Weights of a small transformer language model.
Architecture: RMSNorm before each block, tied embeddings, normalized queries and keys, capped logits.
MLP neurons of a small language model. Each row is named by its layer, matrix (up: input weights; down: output weights) and neuron, and shows model dimensions 112-303. Each number is 128 + 24 x the weight over its row's rms, rounded and kept within 0 to 255. Numbers have three digits each.
Before each neuron's rows, "fires on" lists the tokens most often at its 100 highest values on Wikipedia text that the model never trained on.

fires on: "i", "n", "in", "h"
L4.up235:148132149126126125133142136131078147103179074110166155113162134184106134123099119143140139155141129068167112126112101119166137132151137082134145115135134089150128140151135106103147143144168151141126148137173089114100086138121106141107122124139130110140104153136064164140156102152124129141161169152139111136133164115123116100137118132172135125132121106121098106119132107125112116086121156126130127124149122122085124126137122115157132127170103112125174105105163090150116123138094155091142105081136146122174120059123173088086151097124126133163129174106126111139134124150136110131
L4.down235:141122096182109117122143153116172120107108102137133121101137130116138144134142173122152121106148130135094099077143122098130127122107157144113090128130134184154099141150109156072129097164107116167112142135125166100111172160154135112163089154105151090086157150139119107123158167127124136134087159130076116143185115150133103117104120133168160172138116127159181087115140087112118161101118191183129129113104152104151163135120155095129131119120161088109144099138138150098168151120150160126108081130134125139119119146170128117140119170118121140109092154130130067115154128131138128125

fires on: " served", " worked", " working", " had", " serving"
L4.up218:117111093128119137139115138142098080142170191116104138139134117101151141137174104131110146133136123114110135152125143140141104117158085112126160128110121124142143072142125122151148108101113126147145129103105170176121096130138127115173104126133160141164110125153105163116156123113098141082074141120102122111146102121123123084126117056113107159102165100148156112122100141144091126165099156123134146161181128102134091208094111093115125135070112144152126128149112121150144125112115156101112134142091137154133125144153114145124102090128154112124174109103119131082124123162125128052
L4.down218:106121138147131122152115133121093109156140149128173138135080129094162110167159114143096148130149150130127139135111194108126111120097096104147143111157121111168142096104111147140116106090133141148066130134076131122104147169135117122136135120157091105130164076137105163143141118121135141101146146154106136124129112132119129122166161118152168145151116110146106085136137093135171129140120118075130152122127090170113151111100148160076097138154164155099134119161108150138132163085166093180161149146141192089132132129136099122149108130109081155098141125115148091103126142152117138127

fires on: " in", " of", " –", " through", " to", " visit"
L4.up756:115113132112165156092131106140119123134153131120084141099125174151113124097117105108121103172094146157143165117151088092138143140154119145119129145139095148179133152129130134117112090135123154136121089126158107125179114138149116117162101112106145185138167121159142107097106111097122103130094161112062148110123131104138122115143093116128108113155148116132093118104151129153119104134113126157102117174096144116154159133185134127091118123065138146145136109093130144123126105130155090123148125111170150115201130100157120108163107174119157137109155141119106115146099112149098157161
L4.down756:098129143114101147141108106130178096123127099107148160157167113093095153150130098127134126155121156107106151140115122114111130156097106119119114111069124158092166096085112161110148133132150104100166047130104146117129147125143086131096122123101122118136141165137205133118122108127110133136162125108068151127121141148179150151088152119159135112100112106108131107148112160121148122132100162136129147118125157144153145160126161112109170121126131120073094107143131137133146158130101087128147153112118128100123122115133150128126110136076118147176103125155130107109068178145139138162

fires on: " On", "On", "on", " of", " along"
L4.up59:129120126129146166118110131102108097137137181144081185094123147137117128170145110162106133130136106098136095114175143131096098155165145130096110127104133129102118166157135106160113124160133104145153109140142126154103109164089118132146135088102119139130165123133148132135143124080096132123065125129055108098106103157127150150146103160140142125156128129085145105153124171092145120140091102069121103142094127148166116154130094102106114184131116133100168120190110135126072167117123122104126137097147121114137105129089115172100152147108123101141115117168103132136091185132098139117
L4.down59:163077139125127085131122111100132125141121153100130138129147176117131080136135120101086161121151123129157160186098125134114135112147105168126110150142140093110096091105143147108125091125125116122132134123084096156177104120138128089128159150143102131136151148132118148141100066146186131137131126104112132120106163102081154132099155136139096138134099141135149123132124124117115140119140163163135125106146095161150117127141114104100134145142121165087117121121112089098108104113101115064129127140125129168157129163121146172137165129119146151150150086139114135139137075139148121123

fires on: " of", " for", " de", " on", " der"
L3.up341:157147113138122090115122134145140119140118138162109108107137121171129118114120173158132126147116107096101114108142071171134118086151128149111155149133140154144115135146128182122108123134124175145171126118140141120129153125087136170133126174139102087157165084136122115146113175130089149121114173106109130116124095181150089137138114119129138132155106150087088105125100177099126101130123100099168128089111121135129105127115162103097126157070142156185144155167136119143127116129118103101137166136127165133121082141145182144127135115138152165158156131136141106127100184137101168127
L3.down341:126151104166107100118121158098105139139133119117139103122138115093080150108123169128195103109129115114160162122105129099185126107123132098128139131169125128135110138167131136133170113077156133092145134135129168133108139103133158142100124063108138103153152106106151143124151114085133125129108113142155182161124142166118110125163108143150134102101138137150169126082130128127156141126119124099130134119164116112122085124144125129078137145115163107134129082116105124131134133156112143088127128112067109171086134094140106134097109112107102178103113160100145176131161076126134099117

fires on: " of", " to", " by", "on", "After", " from"
L3.up134:139090132154145128172106113111150139150064160141125136117114153099101124080130118153133155087148129128166131125139092154103090151161091110127162161126126125136124149142134137101139123133137122151093144156129126140115103128159161112137120083145143144160138171111095073159095128136143169117144114168070137112113097113108114107089139169097133117162126118119189138159129136135129116164111133122132115093132141134071109110151132135083117109115139095141110110126192103104116120134108173097156124162108146157129134138119105110097095144146146123129104130120137148121135139125131087123
L3.down134:111143086085144141138133133120131110117166137138100136152111086103103137085163099095131103111116158185082134148126110105098097134108149124142176135085168129137126147124156124154112099135156110160122105133086116136087172111095107106149092115099108129120135117116148111111178125131160106105139130126114096125135185086109118132095142145103161107137144126120104079161115171141127114098148115107142121074128136136101149142115131134114107125096145096112132184172112131149113168118122123119126147098135190151122111112102105131146138111143073128119087162124159112137117125147146137099

fires on: ":", " of", " in"
L4.up397:124090143139113160119130122121098126067111119133136154140120130129177138148142165112142114130108130155084125101138111108105119098109148101114160111133119107119062129179148123098137147147092172102136121121124171152138104132146112132125128109154161095193117132102104137148147148112108100153148100125121145122163110117120147091089132145121106138143145080130124115150160108144104099128154141167090098166173122187114070131099159131091148163134126085138189124115124148137132132167109155111171148129114103150090148140139152161124142156118161145128123109120128147113143134119171165121
L4.down397:127113139099117146175170105101138091158113116113122146130156100095110076142129137161104183160103141139136105137118121103152102115137102133115088121130136138072141130122104144126127119162142109137127107151115127163137164165123139135086158116152114109142123128171124157127126110116168135153132114106132142141158112142170082138142155116126169100128099112103164114136104101111140165107121107154093138120182127159151096107164105148137170177169074106149114162133112139133116187095136129105093114117100115168123125133126097129136120138150082136163101099088168176137125091125105088129

fires on: " of", " before", " after", " as", " in", "on"
L3.up228:122135155117181116112078108098164095137096108118133130104134144138111141148147141122148124094192131108137101161131095179095098181120138121141079064087056122163124173130120139109125092105120116125155115095166152137133121140108128123157145118127131138160098119148092137145069140127152099105136115101109125151099083117133133138122160140126166102129141136148113155142102108127131104149085088112155113100105140091093079122145113126084110132090128094128122110128095131124127164095134069124117154122132166117145131105110141135111126128154107129138130150136108136081121191134145153091
L3.down228:159119208106137149171118146114130136132131131162097133150083158131133140121151110134171143126149140123151122124062130143100146123122142069126101132100124132135117106113147097111116107150146111124118105166085132112122121079094139094146099118112124126123144162110139204169118116163154130127112121102092135140140097102171132155153131197113091115117143122156147121178130164204140172161150107123087091151116091146141127128127135134138161115154159125109116133124111081116100115128099147160138117128036118146133117101135121126103120151115106102101153125122102135129107077151132099155

fires on: "i", "r", "m", "n", "l", "'"
L7.up71:105155164134163136113086113141120135143181111093114157161108071088150169150110120133118127170137148120123115071089113112124103141100160101138086098164142127156109129107126108115136119159181142112144134119121138111078136122132122181104148154110122118112131147157130147085145140159118167152125143147099117137166152115151131123135102132155135128130155122091102149135137118118094140154109111130139099119137163090150119153110120090111127150103148169123158128122149157145123105143101161121151121122072126172119131126117156101122134130135106124121158112139154095142125146130083147142
L7.down71:158146114143123078120118128106124146158127112128177119102144071116130135109144150074126110146148102117181124121195089085122130106116143143131150094105187121147121117136115133082107093155098168147140128093145077141135170128106132114092073113168163130132080136158103086119116183114141149108101120138140116132171113154088143093123120112096135108123170089143143149111106128150142118068089111150135168113089159136112159137160137122161140133147148165118147125141158142110139096132155154177129150144180147091122146104107126144107112179091124147118142171119131147137167109142131145147

fires on: "|", " by", " went", ":"
L4.up603:154112124090094102143146108132093161107123116124105120122126134175126172157119149128097081113148152148101166136151091114107152133129087079145136097115103099102121123108101102124118120098104160147174125132106082122149148142120100114107146126127119119134143081115116085180162122099129139089137134120139085133115165080123110151124145095121117151139134123131126096138109120134122159160143126151160134114113118112124105109113097131094119111128150114131120167119138101121107112164126129100163124132125131166118144129119113137150117163164134135128182081140109130121160165141094124131
L4.down603:152158097159144113129100110160092159139085128139127114132138166148165109138098125119120135107111132132125131122146153132137128110122146102096110084124166152128139095139118122116137133113159058084116151184113105131157124147148101160130132123127074090133167124181086108142150104157146121182158095172177183112128088123108143079160111114134126141104143153114110131144140133130087154121121140117103150133089165090080149141120117110111084130116119121133147116147145137132141103111121164096130131159133137110143137097119116127130117132140214120105103122125121138155166115138180149148

fires on: " Se", " se", "se", " Un", " Rep", "th"
L4.up717:099140081131135134131107105135140134102149181184120099161095121095099080137133148136160142130093088077175104141153119117133117113112123114147096084144146140160155111145149118137123171127113189099133150148084130159102155092131094134171192111126146153145138105158161136153085077157131112114136081182122130156134110127095124134125138139149132121132150145134109136140091091129119172134128128118110149172134132127112109130145123122058131154126133136107133110159164117142123158143117083171129131125096066146136138099086162107133130119114102100149093107134117132165112119147123096130
L4.down717:114120127164130099139137082100149127139130144143154140093136132113162129131117153146135127145136124117145099113115153173118151088114160172126149091138089114120152138121187156112123154127153161129142131115079101164101120118130126160130127105102102164090112118130156156148141076137132140120122077101113141088123158101111104143166074112122115120166075135111136134169119098147119137114124117110159156139135140090150149148090120149135163168157151124164127149101119137127117127154157123109129133087115126151102127105060135179132124114125135138102114111161122161105112124139125180126

fires on: "year", " of", " before", " for", " after", "ered"
L3.up36:146151145155137125162131145107159117161115142140115136121147137123090188110128123108154124134168131165133133152125134164088141138184119108096116095160101152125115177126135127157137154148143131173103138102134153182127149113111091133146112082134140129138112102113094120081113127127133165100150112096138126128138143128157110128157116134088109132099150094125098138146108113112092100182132120143148135114117128156133118134109126112154106100080138118149193145128121150072128136133094127105146133160120124099170149121133142107105125154165148183099157115159152179134147144132099132084
L3.down36:149133159138126110110111107126127113115097103136135122185112178116140097119087118076169135129110154083118170128086158142071124097142127165167126170112130113104138117082132166120102116151111099120113094155111141103105137102119140114108114112055114126142080118125146127136156139095118145176128153056108128117151112122156127123126127130148142134122158151098135138159130137162148088107141146078118106117113097135168108154108131119138114112143170156145152126139106109149135139096105122136147113151153115154117114131140123121124123136141125142116100180135113164139117128127131121172

fires on: " of", " along", "in", " in", " at", " on"
L4.up769:127138141112114151144106090093141150107148117131144145139178143136116147095201124124164140093100126117181063162156128105133137150140135141098131104149132153115156137177139110122105119148119161133150079153118123156152155131148113121160151130145129127144160135150121089080129119098146138113053151124096149135141139118093145158111081161111129139113088156174090105125165135143094128114151127115120124147140155133112159115135162082114120124136163108141091085091137102113120129110117136128162092102163129127115099115122101144113141146171094119130133123103113129158096122113113138145
L4.down769:163130149107120164128130095144132102104109128123122127159138120079140118108124089110165148133118151103172118082130111086145126107109098071160116120115121133128113131097136124126110192128119095136150140123117102147112125127176129188092073069163156154139130132164123120197122101121091117127138113122145133145128152103149139101081120093176118132138128103184118133148093117149111103171148135119137139135134100150160098148162115116127173148103136128115100119163097154114085108170131128093158142132114148175129129129130101135124168110102118140116145110086134136105083131085159142105

fires on: " in", " of"
L7.up702:161140153093153179123108126141155130133116105130123127119109130104126111120168111169139118139116112118135144139107133161103143137141103101082097139099098134156134175142148154132115107139100126163159119136107098121161116219100108151147114131149131111135121152172156128154110117124122101110064159061102112123109150142113138106133126127096151142157125086083150117115166153115096089138139111128116117145146135121139128164161140108088131125145089136137142123128153079124116133116088174108088109132136141159075141137148122121130106130116117118134120115128082093141094131160118149122
L7.down702:113123126152126094159126132132179152128133111122088135157130197088096198149141104144121125167127127138179115143127119117137135139090133136121138128110136135150098085110127141150145112135138113118137113172143160139129112138192128115145171129122120127124102165131111129171159152112098111125135111103122162123120155100119151127143136140154143137114102144106113107096147101131167085121192133115140146137134102145118094137097148138171164092102111152167106142126114133125101168136141164086148121131101130111075146096131162136102122118121103161139088161122150128146075118137137095111

fires on: " by", "an", "or", " after", " at", " of"
L4.up183:144112143101109138113161129144125150120138109154059078121131128087105174122179144113113116086090079129116131146124132134130087087090127135126141141123119097158087106139155090162154121165090101146155131133117149093100099131136125144153109132136151118118132132163119208147128135113138113103134082139075080113134135150146116131125177082119137120161118144136156130153130134116161125111132129085099089120126158150157087111124118141132128134134132120141123124112135124074161121163148187106157142147121135168130170132139101148103126132126163152142130154159163173118117162135134120098
L4.down183:170124086112105135171146167114097065130177140136153151125144153147082139090144106115138114118163139132099122134123116119125136149151112121119108109113099136148121151173138115131104163115150133131118127159147135132094177102145126118156104171128157082125105098119139138089138113110195155185114114137155164164133148123114127165096157136158135132145081118152126117167099112121090095126117079116152140116144111178123177125176110150158134125112140099147164119097174080142158144098132137087164133130136162086150148113142098122122101117130163148154108124129095124106143164139167130152

fires on: " of", " have", " years", " for"
L3.up586:153126109170144111128130123093118152137119149147132118164138088143149114106123151164089108119148138128105123117104127156169076089139128113110114141112185147130125125166129123167126102111130155150115066112104141156102166096132107108146074106139165148168112097125107117125121136143133098136140134136142103105153129148069173149108117130167096117118145131122150154124100135137140096124136131153121128153185124078117116132103129106192149104107164123139142101128101079136131105125069133067126126120087132112139120122108120135143131169076153144141143146152127108093114149145156131153
L3.down586:165129118162113121124103082135126164103087114109164115168065142143134088116115125114100119102137139145164115173093115148121107133097140146126143195151144135139085137135156132153127113083129120144128142136126169147114111146103148147094103135143167119155091118107149126112122127115121130106164084150151163128143140133149089141154132157135132116134114130139164125068124122149130155138122105169136148124117192159156128141099103127123112102140132093117178109165164123130160091150124173133149176151114103136063134133120122113145124126161136124166078159135112169153112154150080130168

fires on: "t", "st", "avi", "et", "ta"
L3.up956:091165118161133105144069120177142156128120115120155160120135164164128141125113094161139127113107110110097133143156120110086135119096098144137142113112184097118137095132151120138167116129133124105155154121147128132154160145098172164099150116111148105136104095122167141131176144133143114112113148110171148120155090099154126112134140105095135092134130163133115134122091067147111096126188084158085121135114128112107139130137152113150075112171106124119177126135174127081090127107114132097093134118161171081124130148111149147116142124132127107180134125154123113135149067131151119135
L3.down956:136131103139057139146154114125143131103118167129106104151148159123109129126111153131132126168098130142102147098123137116121111099095087132139129174117147118086120131136179107127108105125145121146098124127172091151116078105142098133094113139173103143104138163132128125147128090126130145128123120124122154140141154102144112135134121125152103137143126173159148092131162122123151151081152185109112137139091156085158120136115135094103113139118123150120118097127124137130151130081117153155138126176105124087159136075134171107106131133105158097127137194116115150112167123079110172142

fires on: " in", " for", " of", " to", " on"
L3.up42:156143145100139132138127126085145125131162102168106127131125158166118102097212130150119152114122142122101154128147104111114112138146136097125115164132104139124097140142110171134128086134122166125106153099154144117140178119152138161140104119181146115136130085155127099132131131136079081136116078128116156114110109107129113127146107137100157144111155139137131137091117156122106106154142167111142157156136102129101109134158139132113116125069101134164109112125098141136115137167067135080096148115133127174141120132145151117103067097137146126150129127158146111102161149111160138113
L3.down42:123168127179131113165176143118146150132091098106104122101116130148098099181148118167147131111127142138169135128153137105140162103091128125123097147118145129141133111134094128152095147138159164149132102156159125123102118128117117097113113135152120070163117123121141138106145140103122117179160105135081151088133126127145106133113105133159070089119134149107133114125156127121150146087122109091110134130158124159139097101137120150125125146150109126168154125149113107132153100121061161138100098136093148131107112134148113121148190113146173153083124160124131123144104115116117084138

fires on: " of", " by", " to", " after"
L4.up307:136130135139125166152140157089127142167166155129113117099108124104120070113149118154149101142122148122074110144139130144127126107144109139137167121132098149175126101160099122142139107143101121108120142112147134174055078143137120123137154158105132129154157115141106169162140073162168162153175157133111079157064101107151140101150127175131103157156154104152108126158122123118121105095117126132090173104137139120140152154129128101109142165116110071137124096138177123091125111110136110162152089175119130148162149136102120104140129143143175138140145157103132149127121124134122129111
L4.down307:122114106099117136165162143134139105113084130135113144103168102093110155104182086112116151125129144145071150142123102112166139150129161138125099125129141136140160158107133104111079079174147133132138085115154122122142156152117129068138116114124116127131102102098116132120136151144120146122124177147116137122161148109157105108123135135158137114176126116087071134132135156130137115119123144124162136088155093184147120105166096161143149129091120149082116109126082102148158122104137129151131136147117144117100109150111119145167098122145134151125086155169146123154119141142118095159

fires on: "\n\n", " after", "ered", " slow", " Since"
L4.up222:140118172123165117122128126114105129162161069100106105137087140145163104141151159114144169113138139164135143131119152132128051123093098128120135101126126108111143129158117112128105156150109107120128091125174153140129107097102100118136109087143123116106096120140109154109078095175122095170118148092120134124155152148159112107121130134108140153135132126116143135145105120114129139152133152132147150103104120118104098141124094141100152145105115127139129117102125135171127106121126182122159141131135107135129099172120085120108108108133120132135122130177152150157118158153162097091
L4.down222:166109144152102132130151145141132125071170120127153171119164134136130155187138093143121124150117105103133123117159112159137147136131112137142080105151134120143176137117138145152149134164078106157098158199184132136106143107129135140080140130090145091144137118131133158165153152111117130119109103080142146156151155128125101130063149158127131114115133108153116114144077145146095134147137130123086140120147139099120163085125130152161149110143127131100154108129118135114149145144173109133157065146089126143152159121171130129170129141120138136142121105136136123172131164092129151137

fires on: " by", " from", " to", " of"
L3.up383:132158106103125179073136122143108114155176187176164136152133138167109120123129163148157144148130127103120108145112114117148138119134116163102141093149102095157136173192127120141147139094087157092092105163147167157109141159107106172108122159124121104108140172102095148143095081120131123150161090115060120137102094128096141117153119139119145097132143150171149122143157162114150106163136139110105157133141130100148145149131139130094118131132130143137177135128132123133132141093116131132149141172121095128138149124103124125144126149082173141111139115114140113105147135123114115147
L3.down383:117090070168140109163095153100144097107151169147137139138163110084096152110139139123089120177132143164104136119139096115149131128114163177094143142124099107105111155117124128094104110130127125105127125134117153168159160157157112114136162187130171135129093124133121149118132130180130170126127169132132158140115165090154094138147138138128122156136129120116130129133114103117106131139138085138130134108105136136118135064098109129145210108125070111145131157164156134114094135098098116148149137113087167104149163138115115115133107151138139137154116127123121113123151121149134155135

fires on: ":", " to", " as"
L4.up427:094144158113090139099127119136133142097166148109138158146115146105129132108133147125113159124147145133113131148194124125121123071118145110148117127150160115128141147135153121128130150104098088117192108098139128147177138145124102099124106152154139104180115120131072129158081119110111127121108128153091100116117097174099123092110099123108140157162118091122141108148182187128120104082138105119140121099158119138111118138138166134111104169133129136158143102091146111153105151107128145122131117105118102155162186138103158123140104140103128145122118153098110168127167144157131105132
L4.down427:137093148152098123156140110173111108064121122108111149139106072164143107119152116118109159158152157137145152120094157150155096130126132126121140135140102142146129142140139112121125120145178136126131146117138091096134183103168117154122131109098131138135131179171091117139141127136080142122122085154085118121133199126094095123156133133130118148125143100144110125170150119172101148092108107087147124105097121185125047143091192127113123143139100132105099158142142119115141139095164123113134131103106111142110132140142143145116143090162116146165132145138157174102078115127109118125

fires on: " of", "-", " for", ".", " to", " from"
L4.up720:100160168119148119095085131118141124156144129118148164095105131127134129138144117148164120108152130083150110159162134110090114148120103119144148125140101092111117169118139122130101162118130167134125126112140126133137079151091180130161130124123160159176148198132093151112147078121114122129124144102134099135151099136108091100124091121142109130108119131103115142119107149127125080138125138113118084147139137129103125108104153105083121184155084103161125099095126086075080136084101099133121136138153114132149102115095159083150101138149153084073105136116147114099102112095095149138
L4.down720:131108158128137130088115119116150152123149125141091113108136167117125104117062134175148153131104122122105158125119163132110110088145085151154124141142128091130107144106147152136117121126114119132138123145119093144155098133108124176147136105161081181150108110135129119183161121156151159120171119130093135118102161123101144105131141117129135126083124132149102092105166156196089107108130115095129130124130076145093102171106123162164152126123119144140178117114118087111126076087081135081119093129156129124097128115146084155130095160144140067138172123123129130151153103137154111116

fires on: " in", "et", " by", " on"
L3.up934:112127171132128130129179126132120128121117138121132138116109124126163162113166107123148175124128104109105136116139144115119107130144125088136136123124160103133121122136137117088144118113069095135158135128103122145134089172128125146137114166136142122183115166136113144116143173127135125141143172139136125103054134130187094129158107158151084122148123078131122124124141145113099101162109148110133118161161134118104104124091139156143131129145101079131139134088153118120126118122083141161119178122106159106114180143097110166070131114161142137138156135111103127108129159135121140095
L3.down934:149186109138135129148092156133160122109181113136135127147132138105160153155154168144105167107115092136139132128130120141087092137113122132115114126132093121153086128110154133118132152138107107148115121127149106101128131151163098084120100128140135112145108095078097130143110120153151153102160078116155117107139127116139130116101131114104136096176098138111179137121139174172141115127149129138118124110120131140115111118128133141167116171141156079109134170120084118153160097126152182084129101122127123102121142128126100118087136176126062138115074118098152124094137110130128091119

fires on: "ly", "y", "ally"
L3.up113:141119119184149139121179090118122122146108123110096136120110144156137096083115140157097161112148141126111129146127173149098108105166086151123152156153142135138123128166119140087126087139116127158090142098150158097176118154107132119136128122127147109126077173109118138117148133123132118148165104133107084131120118161115123111158104116104122126155148123121118104144114131120110084133117136110114117128109138126126118128126155096097144116113081096129124100130138107132125173136109131128076166160088134174167125146137143143084117189159138127141106140139133095087113132123118141141
L3.down113:110099106147177145120120112118104141151115113093099124141120125120093135166110133139144143154153139136119163162095098164161117115122140168120097137118152139110120136133157164122136127135098110159118077093109084128080191130122152129120122157123101176145120126158083150105193174139120119134147122103108116137172140125137122093091120201122101125163146179128159132147113168160137168078149124116138120096088121112140112106143104153103149132139107116132149132155155126138089108161111103168108139173140129106144086090104172167157118146149122161130142142122107071112106117128112119171

fires on: " by", ":", "-", " as", "N", " office"
L3.up744:135139119107116159102113103126131100110123134095126122160123121172136098110146100144102130107161134144081119107110067156137120133115131131153136121093117107066178140121105145114149105147125133106115127119137121126111135166108148136096177121111140117141122149096082140126123100082088117127208128135144150128142096123133086075096125120121073151123120096119132112116132163127129119149106121116113131150129106095114159101084150108143132150150090129112114140133110115130080098141144126087136128147106117123145163131141142144144121181182119137160152115122120131121153151136192166088
L3.down744:129143130105124162127166154152095125124077103130136123139149123139131120110158119143095103114143188123123132154128135093127135108144120113109114144112102122114140131078164121095141042102155135090168140156103101135083152131165115125119112127076098124148156105183109119088126131123131172147140139128159103152149157094192144127088188120181154154174104104122117134094127120117125154110138176139111123118145164159173126117109141138166166119144099095132105115164161110129133149136096124124112144112169108112136096159111092134130102138150143153120116152154131126131154126148123096129

fires on: "et", "n", "t", " not", "re", "pt"
L3.up386:123131159123103124163112169136105159151095161081141167182113124120134162125146160094124127139130135101139115093171119177099080133105101173179190140137105118146130124131155132120108131152167157145159160113145106146120148118131132124163095118151152139192132115119083129120147140148164111098145134106129166130134143100141123149167113141160143140117119095138156184111069102138132133135158100145142125153111116107096117179136124124147143156149140105126125130102138090097101096097151144083126118123110093099106138059144127135146140131108151134154149143124137128125138115156140123078
L3.down386:125143095164086153096140120145162132138129148116133119135125120138086160142128110120194109106161153140152143145103146121132120117136107171137144098153100133150120107151142109129148097136115114125161132116174083148133115118126164127113130175109151113163076169120139122113158097146112157162126106141142179116160092124121133125122111069154154132079118154173129123129135117124160130087149121147138121114103102130137174132138099140099130120104153128135115150147081140106102142097165116158139096152179165158098140119159155115125073150107121080110139101135118148106135113095132106132

fires on: " of", " from", " in", " across"
L3.up656:093115146159138158135126099144151057166143099144151141092153159122170135151146092163160127149098146115133157154173092111116106163121101134107103081147136135152115186086125097146099157113103103120118099104093117121142152142111135092188102109115160073125131196155172135108143131131096134123122155157102138142104108118081141135133118128152128133159138104124085114107106132112110115145103139102137176121085120158164111158158134103112113151115135142126123119156127104132138083103129094148107111160150124136151157104158124116138073136107186115108112128113090120121145128124122142103
L3.down656:146120132149150129116125103125177122123169130124128126112142099117156137111100152164065169152144131151152135136138158056168111108147112100099071104155141115113130124142129182146125120156106162092143118127133142160146120107109116103194157146148121184100171134142093119160166114134120137119112152096132132132131151140141124064135167177148112142087157115118125129079130133167136129129149090082146157125137149122151119111121104151157195076117096119117114141143138137124135139100113128109141105193133115117104128141136149109111122126100140151146132148122103152122158114120135143175

fires on: " –", ":", ",", " Record", " record"
L4.up55:116098117126150126094109104134117153097157182116136165131094181135109134112097100139122098149157136128144116088110106130120154137093142120105117140169140130113138124108109118121065099168105116112150129151164143168117089127134141102134117108140127099152101126080133132120121102158114141136126154119123125120141142110156114147104167157130149126168114130127152122113112143127145119183152099166174130120133043082088142142143123125073119182157154090155113137139156134163114090155094100113101079126138105131114161105169142147118156123109132059140110131098101144127099148155109076110
L4.down55:138138111111111083057107109110139163138122166053127134106167109067135127132135134124105120156137158139133123139129152127140127121138124076108096098164137108087131141078105132153126108151135140119118118128142124157139149104050101114106127118129129134139141095129161101157158132116134099111071150124135191123161132135169144129092172094146124132155089115056142140128153107103170143150110116124078156144130100102145140118097121139138114121157141154105108200149125166144148126176081163095110128134160156146119159122112124124134149146125179114128120171134157124117102138102119127146

fires on: " is", "ly", " was", " mostly", "y", " initially"
L4.up36:151110130138139157156169124161140135132133124099123113117121143122113128096184170094113143102133160149116143140136122134102122141156150133113122137141149151149107157138145115093113110138114098160057167148180118162126122124068109098125106095131158158134125153105148149153139122122156092127083132151148064116131123127137129114167100135103125137167128132118071154186106165143121139128114091149140123169090168094132121091162178140119136118118114080124158083145126108132108153134108167125079165179112116145129144166097110089108120143135110131145087114179107126131134089136126144121
L4.down36:124091109138132093138144154129139117118203116124150138150167168128128123149140130156150123132106142158138097131179125128131120160162142145126105106145104076145132137135104193148137114171121206080106111170135113141130164122103158097128141170127120109155122112125129169135127143135116176121151117123131104166120142105112075147125090121091117078158123148137156145128145103124127173107153093192124136139127153118133139148143123120103125176165106142144198146192094143164127144167151123140165122147143102116147105103131154114125142096097072143109117139124112144105119112155152114141

fires on: " by", " of", "mon", " through", "pe", "ge"
L3.up887:092149154078084161149169156100141096139121145132125103093087129119115117101175165143100128099159091130136114122120168123170112107066096182111157131072084127111146176126134104102095156164146139141150165100120157143104150119090107171139114168156140122147115134177109130133108145126099104131125140149142158150137088093126159138129153069150123145144096110128152136124128150139162140102135111121118147123131155147123150106129164112116116109166153131128163075110126126126167146153164099100129143141155158124084136119133146099125148110102129130095151117134152166191144170108160118099
L3.down887:131118110152107157142101164174138176128165129127116113112134136099128096087183133082134096112118181096104108143141124127104103106107140091140162121116130098175111153163144130128124131133136125143120107152133143142102119097126124111113135164119122149166143169118077146129161089120126122112141101171107154115126114135100132133131115126119121137146144139128142134115105113168136088122106133078118156081139095100096083150153134096144112121100109099109127152139140119124097119160138106083135110101090123166168095153103078187093132148153152132125139177121130124139100120149130082095

fires on: "=", " at", " |", " to", "2", " in"
L3.up901:148088118124115104146141091183094119111112109093093141151178150127139102088146147110138119160154154137159126149158116130145113140130159146121140141139137178126117191135123096108098117090136152197150116053130103146158113059138140119129149111119127153115162121122138129143120149114097128113138120119113107099121114145165108138131092161117121128139142134129130127131154146126134101149142148130119150127121160105155174085106123132114156121125139142124092153081079093151116086145141139118114121077158116155138147116123121127129129106165189101107120133147083133157158142131138128091
L3.down901:108133147074092162089087078152165178133121132131142121147164115116135125077131116163118118146116133079136147133122137146133118163094111138107091140092142154075106128131124116138122148131142138112156111143094096137112159173100116137113107151153105148132131144126183109088158131137152134173157110104121134094146158133085103061093169095146155156110151119115049140135146109093128149151128126119120126094125132122149146134196138155135124141172147149149100097168112134120099173121125096144123160147142139133152108159138065164100144108137116144126107148136170136126104117108147139142